MLP neurons of a small language model. Each row is named by its layer, matrix (up: input weights; down: output weights) and neuron, and shows model dimensions 0-127. Each number is 128 + 32 x the weight over its row's rms, rounded and kept within 0 to 255. Numbers have three digits each.
Before each neuron's rows, "fires on" lists the tokens most often at its 100 highest values on Wikipedia text that the model never trained on; "raises" lists the tokens whose logits its output raises most directly, leaving later layers aside. A number after a token or word is its count.

fires on: "4" 14, "2" 13, "1" 11, "5" 10, " up" 8, "3" 6
raises: "ate", "rd", "th", "nd", " Society"
L5.up1099:101114177148090096106128101134160129087155168163120081214166130149136118117104191069138147096154105099114147108157065131154113165094103151124131149110125146166077100083121095086141135181168110132150185144165131115161092160123160152163134172132096145123140124112064091110102127130121169145155187186116139082132147156107158116123057129139188096087145136135106160060154123112117136146156
L5.down1099:142099120178189086131156080129149130157111154060138102145121117112109175143143153132190219136141097118158100128114132132159160142136112149162124147129119116135127098096191176159171106063131116166140124080124089129125097147124131099167163067141166172154146160123157098081067164134151142133121133069158125107116135112171096124105125083150199181119138154156111162120158144074121135114067

fires on: " the" 58, " that" 12, "8" 7, " end" 4
raises: " end", " time", " autumn", " °", " point"
L5.up1977:111128137145092083067133158136146077126125030127105093152182122141142127190139142096139126107151156128068152082120064193112136175159135150153114118166142151160127146125098063111112155170135158144108178128124161120148087073068073145136138149128104139118134172135136127133100138186102127113119152185137118148124122121148087133152069111116051127172173088190123140222130110136107088089102
L5.down1977:087082137098134097150110047132169084168084150255089130148111129169140208133108073136106142121123092128131104077116150111120132177087150147125113115128108204120155145079105103110102113136067171155189142181163121098136096098104148050089167145117131178165113146140086105129101042153135098143140150082162128149088129146092186056106128096139065165162145123183168106134133100175108085144099

fires on: "." 93, ":" 5
raises: " In", " One", " His", " He", " This"
L5.up2013:139140132129050118100094101142102164037154116152120137141126126153167123135126145088128155164126138158148068116127132148129122082082087090147090150121143057179124146124109207154155152129183208066066115099083121133137157131164152169139116105163136094106111112151127117152167126119099113104116115167184181184140183094120081118088081123163145110141117143087180104157071132156144129151192
L5.down2013:113109118160160121136085115174143112154137119126129123128148096124130154103147115140105117138186112171135070141112195128086117147169149118102092129138109138062102137152116098121106096144127094137145129130130129135128129114063123113092097102149093121124166122145164125061076103075092120114122117130112153164120112157122124143163135110095141090129138075142194161168160113132140135092111

fires on: "," 74, " (" 5, " and" 5
raises: " or", " respectively", " but", " although", " though"
L3.up1856:063140131084124113105118124101112136103117118180081058100111122141140112150189093118099096106121102049128125115076133134101135131076125166054133177139109140142145114130072090138167134074138164121182087136124143139122093196139124139160110157128104088140117150144143087058139172122184097131119170164184148140101199110097161185148132092158148145092168140128168192159123173133121090130151
L3.down1856:156119098097107116113144115138171110098092185092096150089103135126118087090141085150178128198141116141082181144088113142119120107130141126155103145144108134117120118125134113145127144104091142153135142171169051121122108185141120214078108121112127147114103121130135120135104112096064100076084110125151125133171103116112100138153143062097126116156105150012050108151181087126124158066120

fires on: "," 97
raises: " and", " or", " &", "ud", "\"."
L5.up53:073124145085110148083096134152081144104146181166090088144117151176113047151123125037141147123178111129092119147097095181159109156140158097117140123103147094144134132077115144079151087090158084108185111125088151132091117103108192096122134104130161097106171143185161047166170160182079126125105098098182113131115162104082126107112131085130137127135096129160108156151103162144098137173161
L5.down53:117140170147116132086108072171101156155119128144130088105087174133149140157105164161128121104101093084114107223165107122151114165093113109104130130088113105122103177088161149115113155128088135186112075158141083098129112163218108130161105156128187126160092106133079149065087108153158143126137160112131176132129123105142188122097112135069133057130130159089132213084164107083134131087188

fires on: " the" 50, "The" 15, " of" 5
raises: " game", " series", " role", " movie", " film"
L5.up453:114083085127149118149100126139067145090153183179121121097156148165153061191154082122063213144129115091121121099133082140115137153088076168143108165102111110178091143108120173217106109095136123176112147204122134145118145083122111130106188118185169111090076116182139109136143136128153102180126129107147147086047123108087153120093123107080143153115151141144158086153142164171115147123072
L5.down453:112095123159142148192087092086114151120114159155126161140105128177171138151072126118120123110150116144086090112159171124138105088149137125134150151069161093079086137128151176107131148153101125127108164133147105067137124137113185102139157097147110163150146124135100175155108108116115125099093144105117162071134178167093130151134154088142110150175084127124062136098174141071104118114118

fires on: " " 34, "6" 9, "4" 9, "2" 9, "8" 8
raises: "',", "'", "'\n", "'\n\n", "="
L3.up864:067111108117118121136152128157104090092122202097160141114144099114111157108154107119144087104138159080185134097093075145094127146082178083121143122173153116216124111140131094117097084166123125065108158111121094168069126155159146129104117142105126099120137177146117131132122150139108077193095152206086111161206200138133152103121054123115105168135146105167103120091142152099097105144104
L3.down864:119110105164129197079106091124102199118088136109177138106072091157114142152126159133157076117119117102104192165112078073137067122165115104087067112084119154130112117120141112131160112073073113116110149034138118167119100099087127160166114092092123209110127098132118108113094150164072139145119215071114129162151150133109195122134124100115188143149102123092134065190097194117165154199106

fires on: "2" 60, " " 10, "." 7, "6" 5
raises: "ful", " leader", " leaders", "rar", " force"
L3.up490:123081110109106068123107137092068181115134127156139078084120091161112133103152132123180137143088149110159084082125159174126128167110149084087136118101145114129137125094061092122133095172142158089086149195113093116143095110123140116130163166187106131173114147097107128119167087157103165098093126115119108162124135087150134069143138107149117126152145129151124136129110129187130080092151
L3.down490:183121101080132115184181133132208122175128110108197099172072133160114109134166107111176082109106095118128122112113084125071113131111119136126173168150112132165054108118163164093140101073153111132095168089129107171148175157193117154096175102081081123140142133112136107181145152097089109086138159127211168085135170098100142147116150124111100113097178137124174129100122123074118108082168

fires on: "." 41, "," 12, ".\n\n" 11, "9" 5, " year" 4, "4" 4
raises: " herself", " She", "She", " she", " her"
L5.up512:121100135157151104102097130161095089120121093124120068126108153218116091126101147139115187126167167141111136133180177153104124104114087125134132087174139065193092061061144140127105193159154130113180184100130083135106132172084120131150128139098104136156140157088111096131181123069091126149163174152139175108165159137171129121095185181139092152122130131063121172174153150125115204071151
L5.down512:130143073101165169072132119165107079147138161184099092150153082153112112195178129112152128097096152196133174192128098141154108118150173086129115123178116148129113165095153098104088124127098166156138118098101129125114115132106182104108130109149105142078133065141133142157093189128121117125135124128155149172090130115095121124150133157158113157134044103101166161144066154088131111145133

fires on: " not" 27, " and" 25, "," 6, "'t" 6
raises: " promote", " have", " include", " celebrate", " extend"
L5.up1504:145147188159167090115103110142087162131173106181117102120152142112166079159159130082100173148119132105100114107093100136136111130094171111130172144121204126103151078069134034084117142128126114151182119179089112133113145102150132117140169128146151078058115194102159194118073122110140126168124166143108161128117154167144103111149134127152177157106172105131150149126130095106186120134212
L5.down1504:125171056107126138115094143182121119178141137126149104194098155092135162127140103150128115068085149118127161154156113093115109130118130158147115113113123139180163119175167198081103129121135076123163102093068117129096161139092153108118123142086105082134133112107095112132134121146144173116172156146115135101137155128044061111101182160119124125127153089163093104124172071142160160132093

fires on: "." 82, ".\n\n" 8, ")." 4
raises: " Her", " She", "She", " her", " she"
L5.up1743:124141112121136133137097135145108141135168140083091064116106140162137080152181101111131141172129160124128095144146128145094101116216114084117094120140109114138182140070150090125130102164167085108124144149042133149101132174088113155147122167187112183135112125094076122139168214086159182074130128104122136122133104126157095122119094094061130120130149104124144158105136186126140127133131
L5.down1743:142123092120146108135102097151122125138131161136145114114162092187091124123178127126161104131143137195121135179143119146202156062120102164128147085147104154113105170053099156106114085141117130146133155093120177127097103090109102043103148109147015193096112092066147095170081127133103177159190109155154147135096087124114120171171141164097128107177107112122131130113077109153118147099146

fires on: "." 72, ")." 12, ".\n\n" 10
raises: " There", " Their", " They", " Although", " However"
L3.up522:104158107108141149126056155114070118144100188137092141161122192088122070237119113085129138133085092098125120182125127154093100195128101130093133115184101125103146113108126161138156109099147149128203175103102109143151126196149156144136127147192185123134141161092102132124182168156163089075122176133111102127147122106146128107143133090157098126130115121127136139122047135164160115166158
L3.down522:128086143149142157172100100173067157098140108177115100107137120107149094090123041153132155140136118169112114110138168125094131097159134117133132096136106171105170116122084079117099101166147109154108174151107161111098087084087110152109163119142094118142127108194115160046055129097128190140139142141128180133137133114128122149121142139126083108126083142134184128124151117179132137049110

fires on: " as" 73, " As" 15, "As" 6
raises: " they", " she", " you", " compared", " it"
L3.up910:133160082154138099163098166112145072094094146184094120113106116084085155144132137180106160140098154100126092064141176125154124138114148090141075073139106081142122162128112104107126120071080139112131176183064111155103197112094114123100098130167104126128112163116096073143142165137101175113096174123108133145133087111164124133119114141185105157170082167173149094131080133148111133105163
L3.down910:129101136149193158152111102147172110148112043083071143156129126092125141084140098116126108065107143143121124113122146149170140192187098112105147082120156091153146133125144089115095110135179088112138116099077122118147135119127163130099113065120136120114126114191129081116180129120147185123160185102138108159118173074097162166104072160164064115119129119135166082093121139125169134095101

fires on: "," 81, "\"," 5
raises: " among", " as", " both", " all", " plus"
L5.up452:163169157145193107085110132122121143104139108091090162099150135170059118162135087103181105149116130108114060164124129092135130077113118113108098162181133083126121133074053100081181192099101121124146126106134136074099150174138155092148109161102168016120143127137056179064121131096086152121120183115105160119141154129120147122112138118150122151124167190093108115152108128133092157168077
L5.down452:055058125114131115118118152134114147169114123107134108104117125127137127127120129168157096187085125123097095129098173137195154202198187135154125075116110140070116150079153135119120143124128187144122054125118112083138079112096139141144115158133129122123191127145133161157117093183193131129121053106145098088093088116125132135126152130128106153168128137083140116177149133149112136094131

fires on: " in" 98
raises: " which", " partnership", "qu", " order", "ably"
L5.up1149:046121091105126103143174183110072167108134136139058145135062069164130105136190132164105148154112119081068160094107120109114141174097143093155028132142116094159147124147115119112092088184099118161117147134151133119114108085085184131223145070121148109148116062151120114155089102118123130095186175135156087122159101094121120082112174108169103130197147138155087105142098154191105123133169
L5.down1149:108074135143115148102089206162170084117109154123144155176115126097160187112115110075162074051070172170112114130155168108094134130091144135144113112088059081118149188068127111110112127094059153173070142152120104181116129091120164114163161123174105103131193106126114142137180171137068080107092127166176119167059133120166112161130127080156121140126079127113125167105074165108073155071121

fires on: " the" 41, "1" 9, ";" 7, " which" 6, " |" 6
raises: " time", " turn", " moment", " point", " case"
L5.up1010:117143128136126138115128139128124107162182098182118126137096182188170140149092169129156091040104132099086169116186086155105113214143131081113151052093142174156118151138090154158132136107184192156153147101104091131109104089117131172125131144128184110113181122114101121086086163149195148127117151128132124172091152064154098074139107112132077176108188127164161115141157158125095126114133
L5.down1010:137102114105137140147155107090143148098149101165187071159158158176098109172144070174092134138140140113116147143153140108068060147125124168113073118091067136152081110103087118131155114098105139143171156155101143120134134110129111108107179128099178198120128099077123099124093117154157085116161173112175112115125130123126129103112093136107079096118154109109176090175156126204145157170092